Weights of a small transformer language model: no position embeddings.
MLP neurons of a small language model. Each row is named by its layer, matrix (up: input weights; down: output weights) and neuron, and shows model dimensions 16-111. Each number is 500 + 25 x the weight over its row's rms, rounded and kept within 0 to 999. Numbers have three digits each.
Before each neuron's rows, "fires after" lists the tokens most often just before its 100 highest values on Wikipedia text that the model never trained on.

fires after: " ", " co", " Con", "on", "cu", "C"
L2.up248:517480494521472483508524483488498493474466512489494474471456483495476553506497513509474500488484503487445479496487505545507513539481472525476466500490527494484436527493535504462460504522445498530498554532512466480531503514508508503482482484478472493536549501463540505504500500531505502511
L2.down248:511485522516500529513483482496512472511498520477481538497462534535499516498542468479502546501502492501517503451496518499497544492532490471511531497508471507465461488557511476453488472494492528438535500479504491507507481504500557490491514552501506501531501502498479475513514519552500501500

fires after: "it", "or", "ex", "tro", " La", "ute"
L2.up894:508521496462495511527461494463532506492479515501478517519477508510494464519525501508536524530502487486487487478487469507547518459462524538466475523481512493506550504552490486493517474498503462507525503519466528503490553474506490501466475515498503496468505486520502528457532497506492528543
L2.down894:513474516540532479483480505544513472503519519439543447498542478545488498495482478503482501496487495457502531501501548513466477499511491493463532517526525471504491553503495495490503490502513482495508451471512475509452488501465485521544494467459520477460519505495509495495456475501490510488

fires after: " the", " The", " Ro", "con", " more"
L2.up273:527505499506492518536464436556492502551506462502488505487546496521500495487514515459510461512492497543471525495550541509496447443489486508497513516518482476494467483505477486507494465453495518500501472477514524500507503497474500524467460504518483540468557571486495480477475522467522521488
L2.down273:493478479495481496462479532457485520538446521466457502496537464562470501404519506552492485507498552496482537519511518464490519512516493560557487542550549501488509500531493520476528511521493529497516513441512519482485460508499488510479509507530466505479506488519511487482497495467501445513

fires after: " ", " W", " Ma", "le", " wh"
L4.up20:468505533535530479484519488513475525433502525535473469519514498505516504521519524443498512485490511496522540546540528444506455518497496517516541492507484498514511511513520457451490434526490504444498512508496512478508519485500517474516515493534491490475486482527513465500513509469517494518
L4.down20:455548581500513509462474511541467470479500526471456495545506491520538500491504511520470478481481499495546492476496520543537496538491534495518506480548504528475488526485505502505535446539519501453473514542473505462519517482477530486507514523452462521500509482501501493470503481496518503498

fires after: " U", " H", "S", " W", "H", " K"
L2.up952:520471489509473533507489514498472507466516501468495546522469507520545461472499510460541506494462519493459499502530462525503522485443504454542516467467499517468470486502495480505530483515507492517496505502522508539465511499447456521481502501464477489432519561520492502471511484521486519471
L2.down952:489503491470519543511479501533479514502529496483547498464482499542493494520497500503485505510479499457496503502510467512498474498465535505505516522469512492560528501497479506490497501504460468495498473483521503505463505462515519517493534499488481474459512493505527546506543496497448477490

fires after: " ", ",", "born", " an"
L4.up327:536518533524498529503495527463490482470517499497541499513521457464511441478526506482483521482468474481502455453476513496498531479508478464480468507495499521438507483494471527547517519490524471507506511515529493458512487523520480510494497535491487534461500564488488473515528515493513542533
L4.down327:511496490495525475498439470530477490483524485484487507488540506496525480523475491491472456500512521523528519515495462543508499506491504481485479499438479518504503501495533503502499517557494458504466516486525549485481474511492478477470460491497511468493536488494528508508496513466468517530

fires after: "th", "k", "y", " West", "ad"
L2.up842:525507475494504476451488503503472475486529521450479449496516526435505498500502515517496514514504469487479467487463525524481542486479430467525494499486525490501499489527486503500481541498477506483483469547481457519479482500511518506524503519506499500508468496496493510536487514508501474485
L2.down842:491486505495465514551503491513476497489455525474490546513531503536522506488470505536471489541513482479497483572514505482477514528452526480506519517483520476513498488482529498485498495509490514454489479515487466486498523469488544559547490495487471465494480537488533489500504499519496514545

fires after: "c", " G", "th", "y", "ic"
L2.up1001:501502450474470479468521498504507519481574526499457458430511477547517469518529499536486531501452506511511476493484491502478514481511485479501493534471491517507500495481515516536528519548520493466519499475493515548501486519529543536497461550477547516521520567466466484508511564457492495529
L2.down1001:452481517516456479503484479540520530504480550535496502506506507450556486516497527501475518473517448478481505438477438504470493468496545450457465567480530521533518503507534551545504489499499503493498504505519482513509492474530500470510447495532472477478481496530525456509484513525472492495

fires after: " f", " work", " ", "ci", "mp", " st"
L2.up970:512460448545450489481544503513487507495497493525520451503547516498490503509490508501481510524470455540482482496482512472517560496510557534527493486462447530489472509528489499531498528506470508491498495495479488536481520483522524473545499501512520524544514469510541456487481521477483516528
L2.down970:498490468515452493524494490487494523522538518563511572490515551498494478475485519516484449483476513462539532507467496518492544503469470519529491454480511519466470473509493532469540484498486524494514500512465484491489487488509504515525491426499537504500554477504481465527501530521487477504

fires after: " a", " d", " A", " F", " tr", " D"
L2.up908:506519493512521440534461501556485525487520524522488480510496497475508508484484474522467482472492472476519551494474485467482521532508533453497467473456524495506487462543514516520519526523530462454476504507551521473494485524515472506529476458461525491495508515507474520459501531519492486461
L2.down908:421525483525554556504536520523542522512471512523475440513462492547548503555487519506528480486488503515454511483529468466474483507483461548479480483546519501515519486480485507461549526496491519521495464476479513473518473477506520504509533435491475542459476520455441477477535484504549502500

fires after: "\n", " is", ")", "er", " Country"
L4.up769:547468480498510514500463515519493463494530502517496548547517451541494479515513497494473504530511510471495478503528509489476485522520485490489522498488486481505466484444475471511486488475516495490501526535467508508509508488539522508552500482469495466506418503522438522494486469539470514505
L4.down769:516489533505472515520523524484463495493494491524494524490488499528473429507519456503497511567505520498501482505566505463496445508562445529455504508506496493496464525489509509491486518510502496496491510524480490454518536516491539491496488467488526494487487499518443460486509516525482479487

fires after: " re", "s", " Ba", " b", "ne", " Re"
L4.up340:463490551515533497512473468528504492486497516480472518524466486474461511508530489451496491518465477505475520507493493520503484480517448469519473515516490505515477515484497498535524482485508513469500505500512510459519509475515436496529459517489500555530523504532487491503528508538514493502
L4.down340:512491507498501513531505467502460486493476476474523509482500502465501487472532512459496509454526470577511479461472506489541551504463503468475514548485500514509492491514527524499513506483527545496507517524493489524573520497515538478506477476531471483535495485524488518494534509441474513451

fires after: "ri", "mp", "en", "b", "s"
L2.up636:493461566489461484526486472460532466487569510465501500510452436542529508507504514501490526484501512503499538496468483470509468516497514500543515490508474487501518523489487517538532486506459516496489540495503486536463452499487509462500513489446480464512510465530482517497495568501503483496
L2.down636:459504526489513479450437488513516516546473525462495463548475522489480498463466484492537457515507472529518503491496489502519499547487485451471479467503447501530496434514482557493474494501505539506507466502518481486500542511474528492498478511550529501509524510513539506495477503442494524475

fires after: " De", "re", "vi", " di", "ad", " Di"
L2.up633:511519481481505485495515486509565490532516515510498495516491490512492480540499516466484501482491473510502499456442485515500520491492461502537520516494482461523556481497487514518529465502545501491538494543503518479539481466560496465517483493550537510523528495517501546474466498506480541472
L2.down633:500550509480504524516499490486527465486483508468504485462507506561519495463535480512467529496479489503503474494489449553521482501479473536496463513485526539508513505537494569478545539493498509492468500516512470465492519495489516488559505500477476518512536498468501518519513499448507497466

fires after: " ", "-", " \"", " ("
L2.up674:491548507491483491498534500531489521508501485545514530547476526469479506502460491500500498563511489481462492500486515524529529494504499540519495512473480498487505503478463542490498510531499501470501523470463478493453533473505513476510509478503560521508490500509518480526472515469490487489
L2.down674:499516501478495514476499484525458507517559450492512495502563487474475523517464482495503513495508509474498486483497558527460525497503515486533528466437514498517500540470503477515468506446505499501540570527489479530528496519509477452483489481505497460502510489535441534510447510480445499513

fires after: " ex", " no", "ite", " su", "n"
L4.up40:476484467521471495465505493481501507508530506508470489454503505513511529507488490506524491459480476478497486477505549527500466510482494487490521467541528527502490506509475484522521535513530533488478525553498518510478506526484489512486584494494481461517486525483516523528494477519509484437
L4.down40:487471504541558522519516506545481518492525505499504495488453492499523454510548499467497495542514510512495491507518475509521526540457478483455554464522488477489491457517503471506456491439501503518511481562469493486489504462483464491447528510475521517487506522498504500539451494529531525527

fires after: ")", " F", " c", " D", " w", "w"
L2.up73:520465505460499457583471521503466491504498484490520473526476516504481454494488496512465491507480507465472546522480509483501482514522500466497487483500494513511527485503560502522533496482539461508500488496519506471441477481514468542487530459485466514484491488499504525465499533476501491484
L2.down73:502511485496514502503451535474513465494503511557510473462496504547481537528497473436507455500497514487460506504527518502518513493494473529519500526531485515523528508518465505460486509519503520524524502510536568509489467472510515477489576492520448515483471480506479507502483511494504477546

fires after: " ", " a", " The", " the", " A", "-"
L4.up948:475510465529482515501529479510502479506505465464477500458517489518504526505472491517516482517466460516498467484500525514488548471493535519516525504480472531465463461518480518480492524509478494488503501546531455537546508472493491500539520507503544488482536482505500499472484518514476463501
L4.down948:498499497522474511543503485475467537493502508517522483510473491482494515491503522493515475519521519487475469524496496534463546506499493482449557470511469500532547503496472494507496462515494502536514516524493522526514486534447489474498471469488508500515559510459453496504512519458478474545

fires after: " ", " Th", " the", "T", " an"
L2.up609:490517503499504527459545564502469474532531533479504490533485523487528538493500518483497527478445537502505510531507505530451523444484481495502464425480553536481504506531455442510492485528479476537449514481509513490508538523525479508501497503485501484541499491485523487493453517483481497484
L2.down609:500489533484492497500503539500503474539494497488531501519478441530480468515504489502432506486499522513490508478501485510498490498525479494465521434510515453529488510548479494527488454463512510500524511466492518481484477506503467466510435531517545528517510518501482518512495569505498489476

fires after: " a", " no", " po", " to", " su"
L4.up422:451490490520521489514488518463495509506496494484502458497511523527478516539507498513537472487499481485484504478494490463485482542458496476507523479474514459522530468462492451501497533528517499517500533510520529517533518532523538555507529522475510493456486529485485492505517486531553504527
L4.down422:536527467521493538509542479499506544520519469495543462477514439566452499531505504511446513477500545520463481520525458497497511524410496536484555486491469486487528509519495511504515500539467547483504507487534483489488504497515543499519526487458499468459508506474506501510550559498501527514

fires after: "s", " "
L4.up813:487515473540433524527493514518467492446545520513486483539481468457495480541492506463523491508508552507470524530518564485468511497472489496546479504526515487495514520462492496489482519494502514503500512486480478489486567544496482507517497446541513501534508533498530507528506505457487537485
L4.down813:487508563443498490539529478480496469478528513511496497488481499473533476483543482524508537532517499473475485505459503481549523498459511466525508491520504486522479509517514538510558515491499485507480500508484480480454468480504454573542503500490506484465486478474494519498518503463532473479

fires after: " ", " Ra", " La", "and"
L2.up11:544522487501513508505497539465512473504487490488508481569488530500491469500489546461503473527475508436494458520489471503482489468537547506457454470518542497480516489515494489500544478475479489502477450493529551448489526484486501521468486467536499533473497534513469518477472468509517514531
L2.down11:514518503504485540483512485496495537533514490505459494482509507480500417486507487506487486525478542545473486490497475521511505504476541465534436506542512504526494523535498507519543481494506569502535487475497514489507502455472469509491503459512493543473490460514511488474540467524495507507

fires after: " comp", "\n", "s", "po", " So"
L2.up547:509537479520483550469458535509493494484548532471503499518494501477482519495458536494535463531457505516487473479547506498512513530510453545506491512503493517476512507480464463514481455475485467494531477512498492495465519513509521472485477486495519474487525487506535452522499542522499488521
L2.down547:510476487503507514497537468512546487524462506495474511491526567553482472450502528501487496498528459493477511480526505483469520471500481479512528521542513521498536521522549521469507507461504520539485497505462504495497476455502481511489503434487496531462494473485480482504526544484495522480

fires after: " E", "e", "o", " O"
L4.up582:457493538516495492493522464524464528535517493488496510522507521510460475489492482520518533512535456493491487479538499518537499478481510486539504526527521481451498504475471481541511491512501520550477467484481483529495511473484488483504464485448514522510477452487525486531481531477537529528
L4.down582:500506466439505498532464477509491477493512534462499466534464512482499526500515535511521458541518538512486507539494491535505516476465527522482457533531503505501513492493511435503529487458508500532496447475460511477498484515449476527509502506496508538467514476478513487512475505508553495521

fires after: " ", "s", " S"
L2.up381:530475561499488510488508531479490473506489474504488496527489486473510494461457485530491465501454513506503458484497506519563542517479462500483476513500533495522508511512468516512498478502536474487497477463522527474458510458523482476506467532543507527456507566471489472514483457483516536494
L2.down381:514463534472467502509477520488510484539497496476499466528515507536523523509497504494512465544507523498519497557485485479500496491494488505520500520495494479439497475522513496493516503556527494469472526444494506522468493548499527498527471454513512566504500531455461505517460502447522448530

fires after: "s", "es", "re", "w", "her", "ri"
L2.up483:538504455501509491509512477522494498486490483502497471508487498532546563532477501509514544472504511541517477510452521504540519480492504483534533504450464503511500514528486501509505521506501518489503518461535543520490509480499460440507573519499527474484506488555464502492495490482519505478
L2.down483:482528523541477500512511514483470502478475486516495517458466492503490458474480518524524463508491495455465471441584458532533510528511483518493484533512534504541502514535518505496565492520500491495478511542484473533505535503509495553489484494551458520492495547495502531524497506465448487506

fires after: "lo", " Lo", "o", " No", "ro", " lo"
L2.up108:532482573489496495500510461502523493487503508494460468526513513495509486487519477529498513516515505484508565477505487482465496495475531494486475501493517441502457477498494527509498521516469478492518468494474500558461502545493497467479450508484520497468482515542515460526531488486524481513
L2.down108:501492521485492513536517496507518490472488470529452527496457529496502488546538500482525487527513468492468474492486496489496437467473490505503511504536483517494502497502497510495509512552477484460461431507523497505479497478519506589527493503516504508475507447499496500510473485490455540481

fires after: "app", "vo", "mar", "van", "d", "g"
L4.up1008:491445441499478451504482512466551505482470505506461538489501455566470522489495473444493459513511525464521492507495544455534500555477525497448478467485487516567489512527488503505494485459520500502458521538495487526479513480512518506520483488501501500485528468519550502488487501520490503489
L4.down1008:500497552490504483509483515513486527518487525505481479474482514531464510479507493490474471500507592481441446470469494464512515522504508482529527515495501464527513534494500530523505469522504479537525573524475486506523493478545491477512479510507483515502520491517512495510476499482527508456

fires after: " A", "J", " An", " V", "A", " some"
L2.up388:504505474512510460549492517436488482508445516540510495494505535465513489549561509529512436478483504514470537500482438503503459534491498471476455478479488478484496491520472537519482489453516492532542518499517501501514509490515458513558525563471527487509502500518477502469481512471533483465
L2.down388:504499517530556464475485507470501489498520487520492520511518473517547527515513504480529505476519480459506450489480530468505532487479436533514487503481471501467517516520470530483512488499456522515498521518463463529526520564490525504508486516504493496479519494455508504501485486453519504509

fires after: "er", "lan", "ar", "port", "ir", "mar"
L2.up145:490505468479460477481498513499498525501490530474515507518556457509509504476498491475535529506513454525507486490498459499515514503479486511491506492516506579524500499539496516508431518501486490485517469458431498504503490486494515498450535498487534501449499507523504435523498481468482510495
L2.down145:485537488494522503518494442482513484517428481506472482548489532531495526507536471494489490505518485544426537497507528482535493542512517517465524468479491502447473515470504554500513490507486530516512432494495471519496492546469494516514488499505486486491487515478537554493495524507496452482

fires after: "\n", " An", "ver", " Con", " con"
L2.up240:531499537490511481466535481491505494455463487529510514516521472539475517511507488491527538507470500517479532509481538530514486506498500519489467506497482472471464517482441467498502457471522493504497516529475492524476522523495495476494515496574497533508529520480529519460498538516488476486
L2.down240:506510526511436491485482454516509498501505467519449543503495498500502496489505485520518501475513550517482463476476466461445528491475478508516511516508512570530493543526517505479477531505488534535522495499512489499530491540495464530521537464516517507465479483518512515485498501481502478475

fires after: " ", "s", " Mi", "d"
L4.up639:469460511497455494444491521465506473498478501552524510558503537471471493515499505521514527493453530483500515527494469531511496522520530482532407484519517499486552495538512533499482471513527498522497513472502474505478514519499447545479528502509521463451519498508517472462510471475483516479
L4.down639:441540515483525529508507516511459485507525490530505472517470515496488497516480473513530442500518541499483483502501481521490522539510549492499491485519504478465482467491487483532509471464455525511487514532519501530517500503508523504531513513487506529515472538497457450495521525522480505529

fires after: "en", " Ma", "d", "ci", "na", " Mont"
L2.up911:521482585504434502483506467473502501487506507522461533521517515497484531477476525492501543476536505507516489518493518463496477491495484497490512497499515497453499516535484510546481502481496483504492516533486465506483480508512474500509535500538490521501522514481531497506491465497518498513
L2.down911:513498495494519442465492518528477556505499503454491502501527497494484501548517510504555495492462439485529509503500477492514520501484526461521507460454484481492507507515483487497519534466435494462493491506529496488503552502515448507517438458500509508479551541502498542481529448480477521469

fires after: "s", " ", " Th"
L2.up909:484522519527513514524521503495512506530514488467505488492484489526533511493510503499490498540501490524521467486495495536499502536485479504531484512470499537483494479543500513558513481487447494501511468486504521470500541469491429486526515536498498534530465501482531479466497516512479520505
L2.down909:508513509453502470492523544502514462511507485497515519507476510524558494518505490498457508498543503535512500543507486512493466521488491501526539466498488488478505522513489490548461474520472514482465490479501546480498472478483512516503475537503497519513484470498536494481511516509487539493

fires after: ".", "l", "il", " Russia"
L2.up126:539479510517488546488514502530492477497481485485514504499519510497497513467494539472517468520469515478494464477469484487490509524501502540501518462478519556505534487493506490495525467493476523485461485464495524532472525502511533453490482529406506536455531503504520531479483514487558488500
L2.down126:486486477523550514508524491499494499506484521479522510503457530504529501496528523503459483564510543480510489504554511495513473527570512477511483514511515508536512515539485527526506543504552505525485485511479518494500457505458544503486531487499480461484510511530476514452529503490503525460

fires after: " co", " b", " st", " years", " w", " f"
L2.up850:494439493523462505527523486497511461484505503482478478500493567530473512480489525510509496477449503571481518521474487520515472499505496460507520487489485492499518475480481501505553536489489536524501532549495486496530515525559488477490472502541493508522502488519544473499500496485530503521
L2.down850:460477450515468496524516482477508466502528473519528448485491516487506548531502492517470502499508539481486531526518493434501527523516528500503516497518463477526508477492470513516509540486532516471492512508484481470496485485520515458497545471543486523509504492515466527531457460513489460524

fires after: " C", "C", " co", " Z", "ce"
L2.up383:492484491513518521506507458519474504474478536510513501460471504470555515486488515508490497500476465513479496526514516518452476474524510500496463526484476447465513539493500525489505516534488494538527546512533537497428534513501497531544470498492514497527492513507475562476504476527489472483
L2.down383:542501505495503537483523482475482476494514527504483509510534489502504480514500562466463512511509509490497452481498464531493488470481561582501512502476466482498520476513501454527463479533488498512525508513476526523487505478562508512485493510489511512544492483478498461510508522527495492489

fires after: " G", " F", " L", " N", ":"
L2.up583:467450453496481462438502497463537469505506528453529528519504518533499447462505508509508492487499546492472496479498456501495520553513494542530492494493459512479494474487552494507542515552488488490463493508507524453433518484489498494489490503511498518503514546459520487490467520524551510502
L2.down583:520512479490469559480489494474485484530487506530481458481506481500507490496491527534496499593507475520472553493552507540499476556493511507481526466485511513526463488472557485501525540495511512520517495477505450489516550531477465511488529537486455476470480542519498479548466512559510481486

fires after: " the", " Ma", " P", " Ca", " C"
L2.up246:503474507530492464517491513499454488485496518526519515551529526493503530513572496537495475499454477483517496520521472500527494461506520537505512498469464511522485534491504482493529467513507476488475473491494521542511505523555498485499471505478505528450547468531492481486491481514483474495
L2.down246:497486489522509507508512499540531532514462482506498489506506475535499519484475491506500457493494536540509444503499450480491507479464475546521541518456475476444511511449558499494518491446496505521522466477472498503521486538513497469497517522541485512502521481505480522510504485542491479486

fires after: " ", " b", " re", "re"
L2.up17:497508512486494531512491451501479497479488547511475509462447495537483494520472504445508507512481530487474514503530510494512536468531520484505471553523447509472436493506509507536550511509514522532499503486469518514472491511504468438541459544488483535542478483490496531495509485502484550500
L2.down17:498509505496537533492495454476505513524509509480493504548525501500545486495497515557502502500525485477499530543522448532508523525484450507533537485488515531519487482521477482503529508461464495509495505481489530460495518536485514523524554493480534535534486496510479517491528524531489477518

fires after: " to", " at", "man", "t", "tro"
L2.up780:490444510492472511516512539506479494459467498492450478527494469524488534500439482519514478446507486477513489472457498477521470475497512470492500517466534545534488550483480534485490517506490494523549463472513551508490528517529470529506457513505484521501491531541537525507523505509524542464
L2.down780:505470498486500537502501486492468466534494465478552456502444477487495525514501474473515501511536488507498491510559468522523492542481508514524451515510541512506511492506504475517481472509545476505501547557508525472494455448489499471524495474485557509524510492538497507551480487496488537487

fires after: " de", "\n", "o", " to", " O"
L2.up380:501484502501523520504504544497492507492508520517484515512472539489512484514512482478493508487535485494523572509542535495448503447473469463494487502533511502484493502502494454500517463544486530485553465502512475526488527527471464459540443496491509477507496493507471465474451539535524531488
L2.down380:541537531472491499496506524498468484559538521455489520471492484487534482491489522495456501473511466519538502486504502519503495539540468507468500479525491454500521461483507453492518452465514452505476475479506478479468472499509537499488511453477531520531506506526514486487490439484507468513

fires after: "s", "us", " in", " S", " dis"
L2.up70:511488485544465527479503487528508469514508473552501473493534517500536498493505506517519509455505532498458498522521475487495495458503478521478498520510486452480493489471535511522515504460492479500499522510505469494471521499534463520523497507515506525490457508485506476504480492465467490490
L2.down70:493494514549528487518525514507536537480515499459499474520491471501480485558514475499493464493524473496519464469534548522552488501472537511496518517493514514551477476486513481523527455492491456467515508501487489529519518489489512470499459477508533504517494535505507457525466468462497482504

fires after: " se", " lo", " Se", " Lo", "lo", "s"
L2.up557:485517476516465454524535502550491546491511508554463494503500472519476486484516479459464529469484495473505534498519494517473446558441467502502482515497504500516561467500484495462482481480523535493485522481481528509498475514517448534492463496498498513522479468507507525529481502520496487501
L2.down557:501475488525511488469514527466503526505493511518564494499463512482503440472504509507535462524489541538497507472506504515512539491510516480457517504478477487530489540545508504499516496542564477466462481505463470480474493494510511452499490484489500492466534501488505507494511482531523516501

fires after: " con", " work", " Con", "c", "s", " c"
L2.up776:495490485471465534497507517510502512512472516490504470517507538476509534494528496490550543477482531507494495494468492495492465524511504453495480493527442534478457510482480489500531496513491538514501463493483465550510511518514550485510510479542508510522473534479484482474479489481489488477
L2.down776:485491527461508497525500451528526461483489462485521525528515491485487551507473479507470518476517472534535472524510448479501482471497463506518495521487496511472510514469505562513497499536475470460479521517506533484498502519519504514487507493471506517485515487480497522487514512529503495470

fires after: " ", "s", " O", " |", "."
L2.up66:501504474499517525490505502490491487525441534496503487528530504490511441479513533512507469492473462529509479523516523538491486519529465484526518526497503484530545535518480544526489463514462500498526473526519481468455540523509470511502507455512490506507479510498488528439496468530483497534
L2.down66:483497515486530528442495510526446459486535494467534484489460542492503490512500499508470516456469487523468515476495485486532539441520525503512485523472484507501494504490495498504453528469485538512458499510530513451490505493512526509517514486509508524476499498441529494504493518462495489472

fires after: "y", "at", "ar", "al", "um"
L4.up561:501509492462463505509494538508458455449507530488544502472463469473523538462564549454498494515488527520505521516515517523521480471490490514465535529485484488461490484575495510481525507531498493463469518523499498516537465460486510484516467443506480506468481487469500494499543509519500472487
L4.down561:528495504485548508500529501543488529534499504516464511547513506497517521490498533497504469498540500506537511491527507490528466467517467480554479520469528471528497478527500479503519468499523532507523542499477478534554512491495535494476496459496470517536549538457537447527519468530485508496

fires after: " ", " c", " St"
L4.up516:486485471514530461497502526502477481514505481493513463510504471493471526492503459498481557508502490483499478501569529524479508529477490471474480523471454470469483500470477480470529477469494480535537536496498490464493485506479492494490486485528452496516537486539485520554461508541493456521
L4.down516:490510501532515503524499465477546511498456480485501476499489516543492536503530472532453528505435475484505493503481476555513508508486547477526461517507524515532466477440480527478481489500486470490519467563496505499458497475473491484488532507515557510511471508501545463474485475499519540491

fires after: " C", " G", "c", "C", " c", "G"
L4.up908:498507481483495478452516500496456464491502508518509463496528474482500482487482516546492550472526487549495487518472496483493515485516545499479436497491479525482581479505522464495516507489531526492487528502516480522527530471512456545507509503481542481509495512501483504494520477521504498544
L4.down908:500488473490505474475494471530534463497476509480506483467521534496497493479479540505518501505545476472504475476483517570503554490484505473464466538477565467490510471512526468523484509485500521505484515545477497484524465460492502510487496512450451482521509453507496466516532516544566503529

fires after: " ", "s", "li", "ri", " Li", "na"
L2.up404:514478536534502492539516474546533502522529499503481504508502482536493518475513501471519538525459507531498525515473520496548476525517573470511500504483522477499497500553482534475484491494468513492494474506536498527516524458465493442502456509500535516510489534532454509527489492488522481513
L2.down404:434527552454528485509463514507509481510520480529503495536500541533507501483511515549491489478538507479508479487507476512466495519513592507566481511522527487500490499495474471514502525499497488512484493481488506472448527526510515506508505539454518508509510473492500479479508496478469539480

fires after: " D", " Th", "D", " G", "V", " L"
L2.up954:504525470525519462530480527544541467486520536486544526504515443460569471512535513522469496497456497526448516540503508491482483491485510525477501497547520497494500500515520485484516488523476440579446485513448507480500477495521498513539505494547495513521522516490496478476476473552537469473
L2.down954:495534497478484539526525515521512468513482472496525493521515495473524495529520493483509507541481500499504509494501503509487516520482522551523509488545458511463500460536487474473528521511437537485514467505520526482461520536519493510488456490504547495449512528451504488503489504491499464445

fires after: "ar", "al", " re", "or", " de", " E"
L2.up604:492519480465468508494532515511498493462473472497503489478501486511433476495556510490529519513498523523498503486517522504496481499507503509506484509509492511467511504475490507495505490466486503486492541475493544473481509517498499444465526480503484549518447467498483526496501549514512448545
L2.down604:480525492501476501536533478499481486503505460522474486495523517484527515519473473498471518525494498539447495514494534466518515477460495481501489482513496498467470507552485516495519503486538502487475498478522475536484521507445493483479517505516520527455510482506552503460512523531500504512

fires after: "ur", " La", " a", " an", "ment", "n"
L4.up759:485499537477537529491427512508479518500504467522496484487493490528465518450519482489505512473540494515509511495508497505470538473516498517484490498437513475494530502512481504520455511504491536521498510503501553505494462492514517498475431512432486499500534484519498522516477545460515517517
L4.down759:523497495502554511495479483484472464527464515477510562532531474475523519541447516533503495538532485499473508521532484527511482562537462491514540499491468504527532528524501470514502489508462474489493492469497510504505466497504506504524503510519446483486501469489494502533466443487529460495

fires after: "s", "th", "w", "-", " S", " T"
L4.up992:487519491535496499514513539513489507563514474492548484443502468500518508462510495503512503543472479501531480499481512475498526519481492454557526502465512503497489451511533506510527489458514464477532519492546478500524521517446496492529510497480494485510487465491502476448539492469530501508
L4.down992:520536526511483508509471524455559470497489510433528521533496505501459509505527520501468497524484513524482501506474488490506540532528489487508511496538483451459497497509493499479491484458528474520539558495536470531495479495517495511511476509492553469496507511496522487558474544530481489491

fires after: " for", " a", "ar", " La", " ca", "A"
L2.up821:505515462486504496454502536472520545513529551490491539524523483492485501486489516504455511511470519474485519469528506510483478502509466495447512496464499469498509497468487463533500525527550504486507496556520541535501509485527509517432467546469544499505489524495523440503490496487489474510
L2.down821:500529514502485480502477502446505521531513487492438515514550521453510545479469534539497530469499493534487518478509472496476507455446458473514527495517512470551476480528533502481490554532513561494504492465496505515482489515499502498504508491561507541461539496499461511474501476505492504447

fires after: "ri", "lo", "ro", " Bro", "c", "ch"
L2.up930:513477527464497488495493515488533504498537472533497473517453470489492507499511559504496545496529490494500470499505482503465541519520510504526455534458478507475479523496519474440496481512466466485516495549492464505486513549511477488453511503483458481487489504489469464497519456504488474492
L2.down930:494483471518535531522497513515508448514505504510552477470484495512540518548525492493496521449532513459496503489506527502529486524522501539500525470498521506552488529466484486534506482455472483482439511516497465475500510470481505532546530504441540503481522522504512496511540506509501503540

fires after: " in", "f", " 19", "us", "vol", "In"
L2.up605:492493487470468498501508522468563434486503482508514475500510498482507520497493502528465497537534529499482460473528490487455533482483499528470502544518464499471526490486490498530496509489489473535501512505541460531497551488518498468467510500484476540493493504477466498546536507484553492454
L2.down605:529503502507502505469556485475482478518494490471527493510494539492484493509474547508458505449492502516496451478477505490511484523506523515504510492521477512522463493514536491470519496482534481437511531476417488530442503489459510468483479495497486498550490472469440517520512518490433470543